MLP neurons of a small language model. Each row is named by its layer, matrix (up: input weights; down: output weights) and neuron, and shows model dimensions 112-207. Each number is 50 + 15 x the weight over its row's rms, rounded and kept within 0 to 99.
After each neuron's rows, "fires in" lists the words (lower case) most often at its 100 highest values on Wikipedia text that the model never trained on.

L7.up1378:50 53 48 51 77 52 55 45 55 47 72 30 21 45 83 43 72 34 42 79 83 60 63 46 66 31 64 56 46 37 47 41 40 46 60 72 62 44 42 65 70 67 51 89 27 34 48 47 77 52 48 47 51 59 62 59 29 00 45 37 44 67 48 69 59 56 65 19 46 66 34 59 52 23 43 35 25 37 37 42 45 67 71 39 55 82 72 64 21 52 57 62 37 61 77 71
L7.down1378:77 33 58 33 39 44 53 64 27 47 52 73 66 59 50 36 58 35 70 46 61 28 36 48 43 57 56 49 63 57 57 20 18 37 43 41 69 47 20 57 47 44 46 33 74 82 22 67 54 61 43 58 28 64 86 31 22 37 15 74 61 21 42 50 28 21 40 51 64 46 46 40 83 30 32 61 56 60 38 43 48 50 48 28 50 55 60 59 68 63 73 33 52 66 73 52
fires in: "the", "s"

L2.up370:19 53 46 61 40 48 45 23 39 54 64 34 35 45 55 48 54 47 21 35 48 44 57 47 54 23 58 48 54 61 21 56 41 40 39 50 30 78 66 52 62 73 33 55 27 46 62 31 52 52 29 57 50 59 35 49 50 44 62 76 41 52 54 35 53 27 42 37 65 57 55 34 63 24 60 63 63 28 61 49 41 62 21 47 51 36 71 64 32 70 40 60 28 00 35 77
L2.down370:53 35 48 16 26 49 44 23 23 50 55 36 57 48 64 57 83 70 54 42 31 44 45 45 38 46 65 22 47 42 39 43 68 32 65 45 60 60 67 52 39 60 25 50 51 67 94 47 36 53 49 52 36 56 28 69 53 65 23 50 31 64 33 44 37 41 26 37 85 72 33 60 53 45 62 42 65 75 74 51 23 38 77 43 27 40 52 44 55 81 46 46 34 42 59 36
fires in: "under", "general", "undergraduate", "understanding", "major"

L2.up1633:44 33 20 50 55 67 51 54 41 35 39 48 73 41 41 28 45 59 79 70 17 40 71 20 46 44 57 55 83 83 48 37 45 59 49 43 23 58 64 65 47 61 29 53 46 37 38 75 34 35 52 51 58 29 73 61 63 31 69 63 71 40 50 40 48 30 73 12 28 65 22 49 27 36 56 29 43 48 47 40 42 68 49 46 39 58 38 57 66 47 69 58 51 74 61 50
L2.down1633:45 66 38 71 69 52 70 52 23 56 46 41 55 48 43 35 47 44 40 63 64 61 53 11 45 80 43 31 57 56 46 41 37 39 59 35 41 67 64 49 73 44 48 29 36 59 51 57 55 54 58 54 55 50 52 44 32 38 47 64 51 52 50 37 65 47 53 48 39 67 43 42 36 67 51 19 45 78 69 25 48 46 25 46 42 49 26 50 64 33 59 62 70 64 64 75
fires in: "all", "both", "two"

L2.up767:44 72 69 47 32 38 49 60 33 73 45 45 61 44 61 44 64 38 25 45 69 54 66 54 44 47 28 67 29 48 67 67 58 62 56 72 32 62 47 26 34 52 62 62 59 58 46 45 73 44 69 53 49 38 41 74 74 62 43 44 74 53 70 30 38 67 47 50 52 38 52 54 58 35 52 49 23 55 49 51 61 23 37 50 30 48 69 38 68 60 48 50 46 41 39 65
L2.down767:65 47 42 53 64 27 55 53 64 64 62 67 50 51 60 39 24 53 68 54 51 68 39 59 38 76 61 51 73 55 60 65 28 31 43 43 53 56 60 51 33 92 42 43 55 61 57 62 50 33 26 47 46 47 26 61 33 48 55 47 51 37 20 40 63 82 27 40 67 49 62 64 49 54 51 64 50 31 34 48 39 49 69 43 58 40 62 45 41 56 43 27 51 61 55 39
fires in: "for", "with", "won", "includes"

L2.up129:42 19 39 55 69 64 44 54 41 42 40 60 57 77 19 48 49 46 60 56 81 47 72 31 36 42 43 44 22 42 57 53 34 48 61 62 53 53 68 16 12 32 63 49 34 44 66 40 55 54 78 56 78 42 29 49 39 45 50 46 68 37 28 37 52 58 34 57 42 78 69 60 49 37 44 30 59 44 39 51 49 25 24 33 50 32 35 55 24 70 85 40 40 47 36 73
L2.down129:35 44 25 44 49 73 39 49 67 40 36 54 48 72 35 49 48 54 52 64 67 55 49 02 45 53 62 45 07 28 48 48 37 37 37 54 45 40 67 33 44 57 42 41 39 50 41 56 57 80 45 20 87 38 59 53 30 52 61 51 35 29 31 35 61 41 43 43 49 47 46 42 48 62 55 69 69 43 43 38 59 56 35 34 34 43 53 60 77 56 61 55 32 57 37 65
fires in: "all", "allen", "allaire", "alliance", "allied", "billboard"

L2.up1717:59 48 59 47 52 39 80 59 65 28 53 60 39 60 39 51 38 39 47 76 79 42 38 57 74 60 33 40 39 64 33 62 30 44 57 67 50 48 59 56 67 68 56 66 78 67 63 25 58 54 62 39 59 29 50 43 58 45 59 53 31 58 43 47 54 67 66 38 53 35 44 32 63 72 45 62 61 39 43 40 45 41 44 20 69 52 33 46 86 49 54 58 49 54 33 60
L2.down1717:71 44 65 37 78 58 62 70 19 28 41 37 34 60 22 44 76 63 36 57 69 64 61 58 65 75 42 57 59 51 48 33 55 40 45 50 43 51 37 65 60 28 18 45 64 64 61 44 42 37 47 34 66 38 47 48 40 67 63 55 56 59 50 60 46 76 62 35 47 32 61 54 24 21 29 65 52 61 17 30 27 60 58 32 44 52 29 52 54 69 31 56 61 66 58 65
fires in: "it", "meaning", "out", "time"

L17.up714:72 37 68 30 68 67 52 60 29 53 74 50 36 47 49 27 51 56 59 31 50 75 49 53 53 68 64 52 57 43 36 65 63 67 71 44 59 38 24 56 66 42 31 56 52 44 45 60 33 56 65 00 26 53 22 57 46 77 67 61 39 69 50 66 41 50 53 57 00 48 51 45 33 61 50 40 45 43 48 52 16 37 52 55 84 51 51 42 36 82 47 67 27 39 60 76
L17.down714:37 43 37 60 36 63 37 42 54 76 57 41 50 63 40 64 14 57 51 42 73 46 37 47 66 47 43 59 57 45 60 53 27 41 46 47 44 48 60 75 35 53 58 33 45 63 51 19 41 34 43 50 56 36 76 43 43 55 19 70 21 61 83 40 35 43 49 36 68 52 49 46 48 61 00 76 57 47 35 45 81 32 48 68 52 26 69 35 64 43 57 53 44 29 56 28
fires in: "the", "at", "was"

L2.up1322:51 40 54 33 44 86 34 57 10 62 55 42 32 65 73 40 51 42 66 57 63 53 44 50 29 41 72 37 19 50 34 47 46 29 34 30 58 43 54 34 33 42 29 46 17 59 54 55 32 46 59 49 65 41 47 74 34 49 41 42 42 56 50 45 51 74 25 48 56 36 52 46 10 64 21 41 54 39 32 43 39 18 55 51 74 43 50 44 33 56 42 37 50 47 83 59
L2.down1322:68 49 51 36 55 49 52 54 41 54 38 60 55 45 44 25 62 42 40 22 78 56 41 52 34 41 67 45 34 49 41 46 36 51 45 28 49 44 74 53 43 48 33 50 50 55 53 34 49 55 75 62 70 27 50 54 62 52 56 31 49 52 47 49 55 72 35 47 50 38 58 62 52 66 36 66 63 69 29 32 53 43 65 55 60 47 76 82 45 14 60 51 44 25 62 24
fires in: "any", "many", "several", "every", "other", "all"

L2.up599:48 43 55 48 36 22 77 44 35 35 27 63 36 66 58 44 55 37 49 21 52 37 66 26 47 42 48 55 45 38 41 54 31 70 27 45 60 47 66 59 36 64 35 70 63 49 43 54 42 60 37 68 45 28 53 40 67 45 61 41 59 65 43 52 64 40 40 43 52 49 51 56 46 48 51 47 63 30 59 16 41 35 72 80 76 59 33 50 38 41 44 86 31 44 60 45
L2.down599:58 70 43 47 58 32 42 44 35 45 43 56 32 59 58 27 64 67 53 46 74 65 72 11 34 36 44 47 36 36 51 45 65 78 53 53 47 32 47 52 57 58 19 63 58 55 47 44 66 43 47 71 54 47 33 55 48 40 50 35 64 48 42 59 33 41 46 48 36 27 21 52 52 43 38 62 76 42 44 31 53 56 45 56 65 59 51 42 45 42 60 86 54 41 50 36
fires in: "such", "well", "general", "early", "rather"

L2.up969:54 45 44 43 37 53 52 48 45 33 49 39 53 51 46 38 30 30 66 66 46 81 31 43 76 81 76 70 43 30 66 51 46 49 29 67 39 67 51 59 69 54 39 31 70 71 54 43 40 34 91 40 71 74 44 30 69 50 35 68 32 30 40 33 60 58 66 35 38 17 64 32 53 39 54 63 68 70 54 38 66 40 64 75 42 82 36 56 42 72 40 48 40 24 17 68
L2.down969:47 25 27 62 34 79 55 47 74 13 45 62 53 58 69 49 62 20 42 31 60 60 36 47 19 42 61 57 43 19 61 41 53 31 21 66 49 41 33 44 55 51 38 50 62 40 88 49 45 71 49 54 44 49 33 49 53 62 48 58 76 43 43 65 34 54 59 71 71 59 48 55 31 27 26 32 51 76 53 40 76 51 52 54 69 64 49 52 64 61 42 81 49 88 58 71
fires in: "it", "contrast", "just"

L2.up769:34 66 67 46 37 42 92 50 61 58 51 32 45 75 49 64 27 52 40 62 67 36 20 40 53 78 25 74 56 45 41 34 67 41 46 48 58 86 37 44 47 38 41 34 64 05 54 56 56 59 44 70 58 86 30 50 48 44 49 65 70 62 40 36 34 58 44 42 64 49 51 59 55 32 33 55 61 26 33 32 30 52 33 69 40 69 39 68 61 45 64 61 42 50 41 68
L2.down769:65 50 58 56 65 48 62 49 37 81 41 51 48 47 41 57 44 74 71 49 62 88 48 75 37 60 47 81 40 54 78 68 44 34 45 50 52 51 32 51 62 58 28 49 47 43 22 61 26 34 30 62 34 46 54 39 45 39 63 54 39 29 58 64 62 59 66 77 42 01 56 48 52 34 50 31 49 52 39 13 62 35 60 25 42 67 54 36 67 57 46 39 83 65 48 61
fires in: "it", "them", "as", "themes"

L7.up10:56 22 42 50 58 65 57 64 16 40 28 35 43 65 22 49 54 70 64 58 77 58 50 42 65 60 13 71 52 32 71 34 61 65 70 45 54 45 61 37 31 63 57 62 42 23 53 58 48 52 70 31 69 50 58 43 56 50 23 73 56 54 53 54 48 65 37 56 51 65 45 35 51 37 56 35 61 47 55 41 41 58 65 64 68 52 84 47 49 56 57 41 57 53 55 45
L7.down10:55 42 26 46 69 59 44 37 22 27 63 53 38 62 64 39 49 73 34 60 46 45 55 57 24 35 51 48 45 21 75 45 54 42 47 52 55 43 66 57 40 62 28 66 48 53 18 73 61 44 65 54 75 39 49 42 42 62 88 51 38 49 47 39 78 44 48 36 64 47 49 69 38 45 35 47 36 41 50 46 35 24 34 61 50 70 43 58 09 49 69 60 57 51 32 29
fires in: "of", "many", "all", "three", "000"

L7.up1474:37 44 14 41 43 49 49 73 29 43 15 74 50 62 62 32 50 64 46 76 46 44 18 49 42 70 27 60 48 66 63 37 44 64 37 83 35 62 83 46 61 84 62 52 50 46 37 36 39 67 44 56 65 63 51 21 52 74 74 53 47 78 52 40 37 58 44 57 44 36 59 41 48 60 68 41 52 74 52 41 70 60 65 16 31 73 55 53 47 30 42 44 45 42 69 65
L7.down1474:48 49 37 62 55 46 34 17 46 68 62 22 36 58 48 59 25 66 64 43 56 43 85 35 67 60 42 32 45 43 60 51 52 35 66 25 64 42 60 32 47 48 67 54 46 54 22 50 60 65 88 32 30 50 50 54 58 60 38 75 13 22 35 60 18 43 40 48 60 86 37 36 27 60 23 38 66 54 56 40 53 55 63 25 33 51 57 34 70 66 49 59 46 60 41 46
fires in: "one", "to", "a", "once", "two", "an"

L2.up1251:36 62 72 59 54 64 60 57 36 44 50 39 05 58 52 55 19 42 48 59 71 74 34 33 33 43 54 39 58 51 65 57 48 40 38 54 61 57 62 59 42 32 30 56 28 67 44 57 53 76 86 51 60 73 43 56 67 40 40 37 38 61 67 25 53 35 56 27 46 51 30 33 69 47 50 41 23 54 48 27 76 50 48 64 50 48 47 61 46 62 64 66 34 40 58 43
L2.down1251:22 31 87 73 75 86 65 57 61 71 46 30 52 70 59 61 57 49 55 39 64 57 34 43 22 50 52 62 83 47 63 63 41 31 37 38 35 52 52 72 61 44 59 54 34 71 36 71 52 60 85 57 25 63 70 48 66 34 41 23 59 49 33 51 43 47 47 37 41 65 38 48 30 62 64 43 12 57 39 41 52 42 45 67 36 51 52 65 42 69 47 53 48 47 59 65
fires in: "not", "notable", "even"

L2.up388:34 67 52 24 24 59 45 60 47 60 65 53 61 42 56 36 32 29 51 38 59 69 43 48 30 56 15 45 47 55 54 41 36 40 59 63 46 69 43 38 85 68 33 53 43 64 63 44 39 61 51 61 55 37 34 80 38 65 27 62 52 50 41 36 79 73 53 66 23 58 28 20 50 61 52 57 40 45 67 62 56 29 43 69 61 55 69 65 77 42 38 49 40 55 44 77
L2.down388:58 41 23 60 33 51 44 52 84 54 59 61 40 70 66 73 28 29 40 43 19 32 47 46 37 38 42 25 43 58 29 57 50 53 62 43 46 17 72 46 58 56 53 70 51 44 68 51 63 73 52 44 37 32 31 56 59 50 51 51 41 48 56 54 59 60 36 55 39 53 19 10 66 20 53 47 72 28 51 57 42 55 44 17 48 56 57 54 48 39 67 60 81 53 68 82
fires in: "women", "chung", "help", "led", "brother", "mother"